MLP neurons of a small language model. Each row is named by its layer, matrix (up: input weights) and neuron, and shows model dimensions 0-127. Each number is 128 + 32 x the weight over its row's rms, rounded and kept within 0 to 255. Numbers have three digits each.
After each neuron's rows, "fires after" lists the tokens most often just before its 100 highest values on Wikipedia text that the model never trained on.

L5.up561:115144118101157136141123132181144087106078137074139048151104074124132116101072145066163075107121135138107167114162139163086143125085067100159159159123159163219165117113169125122127123133179145102138135088185150151104175158127137105061161181125074144122137186147150112143151102064128171147163194058144162134113137086102131166140138093167177142099153091176143139087142153136143129130138
fires after: " c", " wh", " t", " v", " Th", " s"

L5.up137:100205169091102108152199119150088160140057079080127136186186143162052135118114146132142204126145130147107167149127182122111100109146146086088127126144074038171091149127153147196105101140125181122103103152147093102105144139124098191151184155141088148165131120069143170112115077079109118030117090168165080155138086162105122127148103185154137132154108128161097105098129100115162120134129
fires after: " P", " p", " D", "P", "D", " Ind"

L6.up508:176070154099103104173152111149136204176106092238076133129090144179091100117111136150158096137149116147095140103121185164102104101128080208132176129140110074113200132155136188106119153110043130117140102137096141121141127172143130143088171176108072131143145124108138192102089133116111065166114151155078151114119103188100153090148156181157088125068124135080118115171081128147131138134101
fires after: " b", " B", " s"

L8.up569:137154087148083129126156186149139127138121117099072113128105125116113136094067142137137126103057123178095171163087063124122190109142173093152145152126137191137092099102160143123140147123144160135117117072150227159151196145117109136145149115153101113095062103157102087145187069106103115146209174101190122183138169137141134086148140153107145120161137110093106151083090049105126131143172
fires after: " c", "t", " cont", "c", " C", " t"

L11.up607:078141184133128055116151139139159170097102161205092094089099156162125096166112085076094106139114086098042135185079104117101117120154114146134142117116172126116082165072099116178134129115100119154167124180116129148166100121123155158081073112163153141138132118156170139135169157115118169091146078062120129114185124174146174171110110116111133150128165066110098139104104088137138107165119
fires after: "\n", "n", " on", "t", "ou", " s"

L9.up67:111159119112107111067116179060193129099097091142143137142117092177136164129160067195097056147115153119131109118206115139178144120130117126090179132129122118131181187175133119141130101085139141158137136135052154106116080091174091122095124120160099105128124085113095136108143082129175102188146176129124143085098123179151207120142068193101120201136125118089112130126153034117179136115161
fires after: " w", " off", " s", "s", "ff", "p"

L8.up253:120138148019104107112143175124141150110110122068084099155104182114089147177146113183166104086129077095167139142110143138182137162068123100073156155137131166143121184121076118113181076154070121147124125127158189061180122106140160118134090130134113104099143142150129138182173101163078126117161133139102130134087225137160169080115151118180097149117145081099128129056078146079134115137154
fires after: " S", " Pr", "in", "el", " s", "l"

L11.up124:133080166156134163123076104132148128122154118119108157111153057067066070168188141124121145117104122159085173143194141152121138114181097124086140114148118179168117155131113096141153136129134151199114148130137143101106128100159081118145085099067123134097083092120151157133140148117225096132157160124102104120133144150137144149111067117133178127079153159091035114172069138122059206057096
fires after: " |", " by", ",", " and", "0", " to"

L5.up607:123071128125104125118131155135176075146157141137099065161166157146106127140106107107090132075095128166098143152143151170110108116118124081149192162151145149173077155098111070089112176160129161085104131146146153156154118165166198074065131147177144113130084144159107156137075124085131129110149154081165095110127112136166185151146134118128098124092184090092163141181171061106101137150178
fires after: " e", "ce", " v", "qu", "c", " c"

L13.up471:154113125141123122118100107070157167119172193070125130147122134174131148137107095144171121142092133121136126167160134108077157165149199162135134108132112121202113115174110125150110173123134156109125146173130127133134178159141145106176149148118134049141120121122147131099174203173174080151071111152130111095077101193089190084140058094169093161134133134173082100124119177175068093142111
fires after: " |", "-", "8", ",", "ire", " Sp"

L5.up334:168113120179151149097135060119117122174223155153134119155122204125137120128137093153106137115133114142073154076166071122032179117115174086096127155140118099130120170131117160117106174139111106138130171154116096136098102147112146162171093161124078125146072143122182102099127131123132144094126118173151160102148165086189155165137154072101137133123106231097158124156117130067127110157123
fires after: " pro", " con", " de", "re"

L10.up38:113082139119156089182091147135109079122093059130148122123069189117092139117126111157159145187105130114132118137196111063077089119116156125092105160108139079179090093144108092140105181154166153112065070085169159131123127167174151152147192093140109167140150168134113095123198133125163125087104118121071139113156122163169098055090113133135151188176181180113115090075123171113082132105170
fires after: "em", "he", "oc", "i", "is", "us"

L12.up697:168087103142145101255140138138050103126200129148132039112124125106106103182182094146176122201127194096104144072133140148113161163111165141170165101146135154127096132103138118160153112123139144124139101037096094112159139161166132128134098110108074115096142174123134129132158140121122117129137185155113097109066145063207133106118109145114083127128136121044167141166140121166058136150105
fires after: "as", "es", "ther", " in", "her"

L6.up659:120146163129124050249112105172157148158124115114108152082156131109123142078086095128114168136176130104157076106080102098132126148155116130141121136124115139121117158090085056125105179082125154148085120106164185107112141161149082084073142103077158188126100153176144097115132043150080175147193122114101116153154102116181109074123091128122078176122171140083151143135159094133118129167199
fires after: " m", "on", "h", " M", "o", "in"

L5.up194:089125152127155123137142130211138121158099126121130110149144116039094106119080134136126178101087134184180118116168114113099102154088173076180114145102132096077133121141184153146128120139119173129099131122102144170117159163137107110143114153119071141120167079087113145154148166149139080065108115136150148138108113126048165124123097153134123125180094166160106157102160012136159095148135
fires after: "-", " ", " (", " p", "ot", " P"

L5.up336:104104092121107131093139139135092130157150100078106097199178079136128211103066141126124101136128143134090108169146100125124133137092136095135166105073111101173132126107161183147091140113126165104098095130104138061170175205097132160113119141153127143133163117121114207080160134158138161140132113156112058080162128166187087139107118113142091145185145101131127152098183088095197189106118
fires after: " c", " A", "A", "f", "c", "1"

L8.up56:098103136112113162081090176164092077102146132146113121209114108111113100161112090148127149190116120116091191172109155134107131160126162098130118092098112087102111111078111107110158040122167096153144108075101029126097137103140173165152158186137126082094152118088182137138176128165095170100156092105099147128113137110096144127139109131164148135087132118141178092099166134099171127139175
fires after: "-", " ", "ist", " (", " t", " n"

L11.up104:135142116139180078128173142168140100184177097122083156113081130159165118174129111145175136212116155132121155116182115134104111155137163141122092154085146079103080150154117089137159093127156149143148179151102119136119115149135112151089120125072148145146102114090119145141147175122163170130080119099118128104082113118144162174086082141121150131156156140136116107133095118127062102125103
fires after: "em", "rans", " in", "im", "ic", " In"

L11.up480:114108134188176052127155107157088148064132119176149084129116071091151124145148155109062077188111143121121127138123191145136082108137145145149159121153115144077079149129143135118151103137096148131117108067076170173108136118132154167121190118123129081162146161162170163134128133200150106122117092067078135165146094111132130116126132133151114137154119108087124133126089187177073159141104
fires after: "\n", " (", " of", " |"

L10.up493:142108090101190112101103156069129123078103087101102125200135146042066150131150122119119167129105118137161185123127162107133086114156129149136141117104147063169162102187124126113068132205083121165142101196107107126126114083176107196120112155121103190107048126146102155177132158116170177131113121145136143156131124118173165142062173156129089157106139164077158159106076099186124112097066
fires after: "ur", " pol", "ol", "|", " N"

L5.up71:109138120153124085182135088102160160084127087142118065158130095157214127199123116120082179147134162154117144109108083092122097078181117093142149142083136171097146140182133132186140047129148136131090183130136167104159196096129087141116128134111102136098090091092150144137129109103166060139116188108050127107103119140151089106177122141150139085139122141107101134103171117139123055169067
fires after: " the", " (", " f", " w", " l"

L9.up324:209122108094121061158094169114144092156167096134077113148132116126100128149091155142130149140163115142150130114143202107130117167079195089111099103116150164152102127142163137148103159108119148075193139093156115081167197096098131217185119157149118161079088099144114135149108082133128120109173056141077177161217126120138165101160112121125096100131066191161116131138114127074132150139175
fires after: "-", "er", "ing", "b", "i", "it"

L9.up678:103179108168094094139133102139114141097181138107127107107072076092148101109106157144117193149222111117131226156087185155123103138119158080147061086200096140120158122148143120139109056114135149097112109089175168150171123110137137138103150130099078205147090180123102191143150157123121108102102158163113136061144109103166091096097142077135143131118124145151119174118077124133157104122104
fires after: " f", " d", " b", "f"

L6.up179:144173114058147169085130163140093107088080067077145160118187107104150122127128112114120142133079171147148133106188112124110095160061140100087132090083108118116149179067111136064113174133144171124145093130142099084128127122069099109095116092138144127130136122172161192135146127085149070144116076155104114108160143142112126142130084150167179110120082072054155222108157151166131171120155
fires after: " ", " W", " an", " e", " for", " S"

L12.up524:078137060118118083132184190121104152119144148100169141175113113140118146150123115213095168145143121136158177118147131124149123153136099085099169109156135086116131149120152095109196115150151088099093131140166142214155121128109135118128115112183063078135165076089115080129199123116224065122132099121103107090146094160180150111122116113085110177095184160094158174135130118097146066152145
fires after: " the", " a", " The", "The", " of", " W"

L10.up280:144124165117153126107131113104061132130164170113144137096159111117082081142095128126109208205122175115130117105134113112105139130160067147111120121146132135134118134069119094171158160081104129142143163048146157142090126138140212123086210099182149162167197108117128053160167114196148085102151101096169105112128130176105134116093095102128084155120146054107103193180122067060097107080125
fires after: " le", " Le", "e", " D", "if"

L6.up518:142073027153097084133163166098109117163164155120176119144192130174111173108103125093116139175151172081107168131106081122127147138119089107149113114123098188129159081090130169057117103135092092166167141151095166093121104159110130130148140110048095124140164130102109103158168130094179147143110141130193104133155162136148114111162135099163132075121128141132126130092149118117177140116163
fires after: " c", "c", "i", "ic"

L8.up645:163093091077126118111144125136124114141135147122093089093161093102164093180156155172072065097119087151150163136121110168125136089097099129118164072149128078173111143107217131100120175172125165085056114159086126159159153101162082148145150165194147127119120128105130092115149110154177151099156149113101097113094080149149109183122111102108104195150116195098155164092171137170130158097113
fires after: " the", "em", " The", "m", " ele", "g"

L5.up232:177143165121106124104115129162098092147170100112154141123109149137130101098110101061145117171129094098143109118171163136076131145105105068112116116089092157198199103121132153127129198077155162126137125149105134132104094096094176144135164145132097166121115206099161148113122107051199094130163113152183115124151174154123087135099142118145139096133090086117118198128127114156081137131119
fires after: "he", "m", "p", "pe", "le", " E"

L9.up42:077105131120092083155062150141042177145117168144152162176122113121179165103062063172070129112108134157124105091122184091095069124143097145170132108124141108088083111101117119120107120168156086121107149136178115119105106205106098114129131126110144133120088120092135212101160209154123144154155219131181166120090126157177092090149143197114092111163119142126124158125171106140179134113124
fires after: " the", " res", "ur", "re", " a", " o"

L2.up737:148101110121175197085111122170121164120144124082092096108129117132122145176163085202122055130133141134083143154164114127118119085105097164059135127106107089102101091122166106120123149137191146164116155163095145069171089119131115113134093083100134154131069127150106090120147153090134207092128133089126143137096036216121176133118093159141093161154167094114156104105150094082133079160116
fires after: "j", "p", "it", "le", "n", "ff"

L9.up108:148127123096171166134055106148074126106185201122118099100124083129122140155159096207100141154147096079189111161146178069077073127138143111171138112126196130118132138138157124194113172123166103126135113046152125140168105130152175076149132102095142163105093127150084101115148161206146140147185155164111141140111153080109068127150155154147158046120128112077159087135129121137172099102101
fires after: " includ", " with", "ur", " me", " se", " s"

L12.up388:128071107135120109098100068150123137078148076137178123146104099105184158114111113179123109152169152115106120137116127109091108090100152135185164150166113148070101200125113076160112093150112174107091153123190139113132135144145102125155124131123112138075097177114136118134164154146178164142167162203110141078151088122137083128134153128107091161174169150110139096163102033178109091148129
fires after: " a", " the", " and", " to", "usic"

L8.up570:116078152212129084128082113141080166127144125105107091124081116131105096193108061096075110163097099124081174116108171160081091148127129142160111060120165154100136182148136157112143083129099136081126137117117109140094157091172144150091154111101111097080107137139089174103151120149121141097094121114150143068107131179090110142183146089137125101134080140177188188163093120058140099106144
fires after: "\n", " un", " cont", " Ar", " s"

L11.up585:113114091173081155061132141146085061100167105148131137129138186145142159145067084104131093131141098175161090141140124114156142136157093082167126110136108134165157070068087087147153194168130176178128163141070127125107146103108120144179162104114116173143170146155126171118143117113133182177051097114095087065100143145103154136129169108040176121128203158138098123127105149122166120097100
fires after: " p", "ap", " P", "th", "p", " f"

L9.up95:187099139141108128051140148111149092076125114135128160132150113177113157183063099144108146188119157146161057125140055089164132138099126141124100144149117192204079167151151104158159138116116120189163081115136119085058169096122141152121148083127121137086058113132108119123129154105105132147124107140083120102151147157181120114197082142115136143163124103109131092133139115106155098155166
fires after: "o", "p", "ch", "y", " s", " h"

L9.up202:122174123136125131130142152188169163135150156153146130157148129113101152096132101121092144096110113123129087134151093113107144074171145146144128106114142073069104140129125097144185112118125083135119105118100116064166158186096144118225156155086126140096167120123099098159168134148106069152137170118138147193132145102070161151177175122194149136108103106107085119163121129143096139130126
fires after: "er", " R", " in", " r", " P", "ur"

L2.up244:124121159092197146097106101155106167108102130126101191136153127119121123124148139113093176121149147134147044115137119160144128076121152161127204127155161191090145126125178148121131130126099119107080072119043189164119150134106092136131113124131168160188126182129088123125106118160163124047155110159086080096140122108141094064138146112117135138122114126141111109125157129054125133141075
fires after: " j", " p", " app", " is", "p"

L2.up351:166130115121179195075059128165081136167072131170107143122132110174140175132113079151147169147185112098121089130105131135112102131100181164120151093076148120155143094121123142105072114150147115135083052100138141142123173116210107119151126109123132110127113165133106199090136119135121133176154164102125133135141168163126075100112150164098106149206098119117126135091148122127143152107142
fires after: " j", " p", " app", "p", " M"

L8.up520:183144095075127105147160180107154133120147108137099093203076152071085176170120091131145104109112146172102135088160063168130144175132138144159093116172087111087132125111111144120087079140152111077104101119075109179062184102108110151138128092179107094131180123126073114151118094080065103125167087062160096121130150093069126122104076131113164167111136109146177085161148125125161198158144
fires after: "t", " T", " t", " st", " qu", " sc"

L6.up621:083103160098177146169083151132174150156137087185109164136208178101147221099111129123148128086132155133142047113054155198128112120134138136104164183080124159064073164090141119120092097102142121125180107100144124165123205255132114095136100119154117121157122111188095128150094150094133123134109105145102090108101146166114160122100093114099188115119138074115149179102126133132156143189069
fires after: " st", " St", "r", " f", "qu", "rit"

L9.up339:141131082123088124123202110128113096091170145137119131135121100136129184142056169075098190135111129124138142072070125088109182168096099052130141110125064184141174121159121214094150100158149121192080144134135140077156138155129157083110138122105141185097110128130130200135148158141086133087076136119097110171121142156187129113125113135172116151119153033061146172156136137109085095076148
fires after: " s", " c", " cl", " h", " f", "c"

L5.up543:149108137096124090158177129139138137097124085170122137154170102111160126167086178126178129122142171105122162120126156097133136080091145137145058124128142172169184124076165169124113117130156128142098153108165107144158129128153071113057076097207132189160120088117160172095105095106127107148142148124093080148110117138145072155148094127142157200138120102110136162070160116132121163147173
fires after: " W", " S", " M", " J", " F"

L10.up174:084138116112137093143126123143141105115188156124123122152060129123100130157160126183156151097141076169127149078112099091138160178141134130103075162122133212166197119093151106130139184133109155114121157151138164180109181126134178190116091083111136180109098091131117166145159173107142142111176129078122110072035109176097151106117113072122112134117173103124125227134116089137145060134169
fires after: "e", "ri", "re", "o", "O", " de"

L12.up229:146126046205162157151168098183150130085099147105200155098125088140101132118154232129155136112169134107176170089143098182108120073151113157141137092185080143153126105100096144131140140097157115139112110143121124145101100155128120164139104136124061199085126128150108129110211144113223075102175154108175137098107050110127123084086159145165091145121095180149102151122030115136072124148103
fires after: " |", " to", "t", "an", "c"

L2.up282:164151118099093127183131098146174148094131064094150156107156171067139147127128074140142104096141139206134172085138135137159144136159125173155167084147142078116163175139093133055136083183115116158146112134111132154166058142161144091084175078106134161136150096120163172128064119130163126102120153115143134136085157150128164157041171110124168183134111137099134120086161070083132070124146
fires after: " f", " F", " B", "f", "ad"

L8.up567:141125120125166138116080147150145078135163130060155137129129168122124110133108152204183165079168153078075156142175119131114132197129134114161113123113144097149094166094131130090122155098137125130162127114130080141123147157160131115109172081119056182187102173152117118139161137086124174124122148195125173097095120080136170176192090143115161137066077121111101140118157104099130132177153
fires after: "all", " C", " V", "l", "am", " N"

L8.up353:163080131131107160112159112152140116186099081081094101163108070143092175083151178119157112130172155210133077147126136156097167157163106170162134165098121115154122106124088132109131146128095152155113141118119161142132112135107166157084103151172072138131104127104100180114099166180125111134172168147231061107102154202185082118146096081168105106105130132093133088135149154126134173132127
fires after: " E", " e", " M", "%", " year", " 3"

L8.up138:089113153174061106144083143162112083143131099120176123188159102093087102175146097192156080129148128102082096158213154115115096082140083102108148104143095185140107140101127168207178108125155130159104110112093060132126145138112130070142175123132128120102128176082128140141128098200118135137100153096127099158145083132148123119116080186117117121133162107077135105165130110187071151115182
fires after: " loc", "es", " one", "s", " us", "as"

L5.up397:142110085197165127123146095123111103136158076123182142133078113137112085076170137089152094112119128145110119107193108117152181152130164149128157121185146112126139113108141089140126133102114122099167105206143143163140130129139167141132175144119124177148110216084064169158167154147128083134124070087039151134111085201207110139116113158102085144159111099093116149126124143061144142060095
fires after: " in", "tern", "v", " 202", " In", " 201"

L5.up659:148100094162142165135140147081068109161144116105093143166062112155158092115110088093098177140059093143111176134135077053083138130094235134140121131145126116139109205105144176125187150125138110132133126126120126136112147106156136162114150150134134124099083152132131154146094133131158158113169087158155145099061140124098162125084142111142146096103193146105100167138149112093123131146131
fires after: " de", " pre", "e", "o", "re", "ra"

L10.up394:069150103151131136146180121076128148091115097094108131086139030164113139142173115121146135128156129165143130121156161090079130152149044097161171110128115111109140203121134132099160108150098113109141150137136160167150050168100174121142137176141077137087053215163075157090186169101075134100180116202143100080106115142164151113142129140126095141105105101134132160085161153175120120086158
fires after: " e", "em", " E", " N", " T", " "

L9.up197:093111141151091080141128141165139122100104155127142137138122093167114132077154160080061160125143131125110087138128100112137149127154109151129164090166116121175117090135193125065169104119180117116129110121117174132113114105143129098111057114078102180174133132173106146130154069127149126157133128103114156104134133152106053103164081139141116116127116171132090145133156111173107142088098
fires after: " W", " w", " B", " New", " War"

L12.up280:127073173131122107136183080108116141131100133087120121097106078124134127167153047126084090188136154148154092125095071118057146172137035061132087108134090079111145187116120135116157176136096138194133142132131116138140107059168106143163117072126169162126085108104124123086171179101135148100170104136204111173098119141132120091124136190133093102119055088110162146164104177132172147164170
fires after: " ", ".", " by", " U", " d"

L5.up672:111162090104144132127084152137111181056109111150074092153139121147109156109110160134166077076125158114069125128093142110132133110117122108183128152134073203024106128110094149107101108054147077119181114140082156149128137166155130115109156089185119161133148135188121164092103105109133108143143164116201112065149205101107156170110074151063201158130107116162135100174147135145132102096164
fires after: " st", " St", " h", " H", " Ch", " sc"

L10.up343:102170094115070143117133112180103140163105115170106125130093095126137141113103136101112156147092088117120122138172174154179107094149137127154074071157097152153088095116157105176146195126114088100126161149126111144148124132077104167115187091140107163159107145124148159156210187130108134160176119153127129117124187155143133171112116128123162136089163183128121131058096161135172134139140
fires after: " p", " was", "ar", " f", " s", "ollow"

L6.up165:077116102120120138168136138198106095093169119163122114169099078107111129171076104134118174086103135159129101149153197130066205063098156112155091119109087107131117158043093126128077109122146109130151153151100139129173107057153094107123180173151157181159136121124185127071131123151091138157069092064154139152144118117115206119206121158160120112118107127132083129164117134130180100133138
fires after: " T", " P", " (", "-"

L11.up664:125149097173163107147133115105085066143172128157147113145139113139120201129090176142147130082103098133172117092149143138130091122149195190139179067135108094157174089082148124122143143088149105101113109051150110116110118078082106155157140139158087093134107197191137128137159131116096086120172142142135135116107160161158139067090050139102149156134104133096122141128142157133175115180138
fires after: " f", " p", "g", "ot", " F"

L5.up680:158085078093160219144087118114069077136192088130124110096164145172027084125068117126123106081125091186125092086138130140136115188147098083129154130089127145165129155145170159137148204127111086113116116140095158137092185142111122098086113143144151119106143090172204151160177042134138123145132122123104159132183084105076119153133163086148118118125160126195116077063132128157180137167111
fires after: " t", " tra", "-", " ele", "u"

L5.up516:156182127130131107181131112146124163159163128110148180115078141116141078083164079126148227155128076181127165072156107088134145122124156089135172152155075205126076111101075093098110131172123105083164135177164053146161129140141085160143074123121124120100123163092152110138103176154121149133183076114102130120134136129187063140114094115137144123135108153052147114153078140102178113116201
fires after: " in", " In", " ex", "In", " res"

L8.up251:126114142171131093096120146139169139106099189170123136147148109131192103149133097090181092176113122177116134122141147189108146105103131054141077148125134092144095138102101058126088118168101180116153131118121136174080046148113162113152126111082130116241148120079140184127159148116142127108138116147148148134093102107158185087087125159180142196183156141114151117117131138136138143143195
fires after: " d", " n", " the", "ic", "em"

L10.up316:142120108171154143118110129129126137126115112037130079131171143180106121117160118148161187133111132065114097162183119106049133143132115131101147082099115120099123126137132114123096123128148183131123122102135158113169060167135160130125155099145098114101128142127088163097236150058141102091149082079159122107135160149148179074091050150122087134159152143143096176107136177144103147107155
fires after: "ur", "le", "um", "em", " as", "us"

L2.up693:141147145081145033122158101108163135140193098188161146181120168112161111156138174148153126101096117158183173095195137160094167073142133128097102099097160146129126232111150165059155114186105153108163106148101086166139164146166153193079096132094068143136086081106111176192100163112101113126155125087111139122096101120105121087107115100127162138152146132157138127166117131061094108154121
fires after: " f", "f", " B", "d", " F", " P"

L8.up403:132090155142114126093143102110147128152102143104127111147137130117099173179121120156061148126122101147136156126107150174076084097066138095082083174184066129151116138152153103145118212103096161131059093119143119150179168107132165145130104135144119123074085127154116129175102132103123136138109099106110125105105127126119144100138129109158092066074163121136124212124121140127090098081204
fires after: "e", "ie", "le", "o"

L11.up376:126046107126156096105150082120131152138162080091095147171081094126093158114132118134156112130131182125125116148107179144113141131025151147129104105085138157079150126077118151084112132141189098137164157178209186065153165131080177140087104147160122127136126133138172110130142086148179115083170160164158151128087131168074147116157147130156126141163101113123172184095182144089124114149133
fires after: "e", " le", " Le", " T", " st"

L9.up79:133081110116066159167134108112189134085111074171079118101148149163129159119108137156181098116152142183063186146126076103154140171111113114178124144130092117145143178137129167124058095124114172107199154137098152121060152122177089139115120114116136186103095151151133166112142148085045120157130151117105071112140119173170158106028172115124139125123192093100104112148094089088127094164129
fires after: "k", "–", " s", "at", "s"

L5.up398:113176114098126091127088090114112127119085110087129091116093100063104108128184169123108140137142070164130179120142128117176145104179139115131099122166097155112084147122157115109161113136160158145162105099192193117135124134115110137121192087087115190164141138146183184160141147134190160148101162109104125091143127163096086129167111106167127145129155100095106140154094115094035072100139
fires after: " wh", " m", " W", " w", "ver", "W"

L8.up483:145121112104068132166144128074122160160105165072141090191110116123121132120048182209103126148110148132114143152160124090093143193084092127129126165129100106115142097152132151178108167142138128133076142087135142070120109149119151092139122159113082150157163204167110060152164071125110115104126091111159122141094091183136110143180112159168119175147162137070165127147108102114115088098173
fires after: " c", " s", "C", "y", " k", " a"

L6.up52:191113131052098116115124125148158155103155134189122139085116100066105132159092115214146202092128116160123136134109106125118129123118128121140099114097090184123115153128161107181083182094139103108072110114097119093101111153113123126099125147097086126109164118195131166083165044155136142128153128182140146111176122072142095106134094144183133131158174169097083133135128125163107137249086
fires after: "a", "er", "r", "ie", " M", "h"

L2.up520:125075091169103092103096133103093085083076179053136067171109124108134159135183104133174153082179118133158070132154126110192170096111167109160154124116079109134127162120133148104102107165141121066141129152152102098101099091141071195108167118059134136138055127139086162143115121136114123094146096170032094125091135147175071124141092111131124155146077137104111164128168132125113193135172
fires after: "n", " C", " y", " Y", " c"

L12.up642:100080205151169154131076111098136127139091116201137165129117134119157120181170099115058102119104130105092176173150150124074156182090101107143122118154101101110123125119124145123115112103120140153154147151176082112116177058113153111102144091138185136087183130118163092113171124102129068113122094078114095086116087128160136120120098162108111133111100115122129174151066129092112093117156
fires after: "\n", " ", "-"

L5.up103:126139105129110151149124144141130092116106066065114164151063091095144081139133154142156163164109098125109100066152131101162082161118122132132159076119081069179097145092106206079126165164188157109123105153130133092112139124071095131129132128123121117153086097101082169158155102093128134114183119150135180167123110154139157078166131125216160128145112144068120087166157125037161108128153
fires after: " s", " ", " S", " sub", " t"

L6.up696:136179130173150128157117124152077132153105127162157136102089149101101075138147110143145080138135129146100129156155173123086174140164140114140135111164091129061118170082149157155192111070178128135145151112123195159160119160194106136099190104117128111108125080172132156145118115129170133142122128116100130113154075156106120135174173121162151137106096142104104152076119169106136101057110
fires after: " (", " was", " one", "\n", " is", " be"

L6.up332:143089102090163090136095106133109162085070083092111113091148175112151171155186150134122059066097104150101192137148188117127091170140161228110140107163120203161084119150133090137093116123174098101119104212106186125116143153142126115077110163158115115155139118117107122146115132133146166143074141084061156121105130170064164151101099143143127116102102088093105073107153167163111152138074
fires after: " b", " B", ",", " Sp", " w", "el"

L9.up569:113157103096121115099145112141145122130152116093108140083134156150131108196110055181120091112149153110145144190105146119161182153069144168081081121126118109100103143115099147149144131094095101179161119106219106093136161112132093202073120154124109067123112140131145116044130144131156102124132146121112148079071131108068194108160077171116147138159101127141096102096069121129184094152145
fires after: " L", " J", " v", " V", "l", " s"

L6.up34:136092131080172170135129096107087143101134104151123097029163128070088126200166083174154119112124103151116195089140123118092154147133103126150087140129110100145151133149165123101093161190155096120078124081107118150074122104100101142124089152165155177103128140124180136078086135169110160136185070120179133067124126124142110169119087082122151118164109209110085131137178127179104154183139
fires after: " M", "a", " Mar", " Le", " Y"

L5.up247:144185120112169133070156101175104151055135112109110162166158109125135083153085156085085184090133185134124146059171125085074157150196106073155117078153089097146140114172167178104166114176166111171115156125091100116151141131132097096104144170130121146176136114138118087155129124179147083147070123154077158104116166154131097153143138106135097139155105170167082108103155152179103119110105
fires after: "-", " f", "/", " (", " \""

L10.up749:153116163159061064147084136132127113142163141086152130091158124141151119117132177147076150136137126148141127131150127114075145172182109040117154094129112126130124101148114075074179090065114168090120120112156192158178071125107125139098124163088106165117089131080154142144117173185152141141104111106072168142141130172147119121097060102131109151095163118149160076145089158077109091087066
fires after: "b", "ab", " Eng", "f", " b"

L5.up56:184107226151134123148136162097147105167098143131144126146190113139166101158158129086163131114141167102109083071130130117159100159068073070132084204105128210158122161150063188189094153087186143094105078086117185128081115133092086140093193093138159147097142162010152107138139127121114108128111159174088158115084105137139103157149117111093128125119161165147113176165144141158096155162154
fires after: "e", "he", "m", "'", "re"

L8.up60:116115123146127088156112110145106115114076111164066120075100131104115137113134124074158139089140170099116133157102154208155144135155126161114116085118053119073140118188181163176103108052192088109131142126072132080146156132160158116105105156124151079143096100152116075084082144150141115171212163205155142103108106151099180206080136137157164108151084144148121129115151123156146127139167
fires after: " L", " St", " al", " University", ".", " l"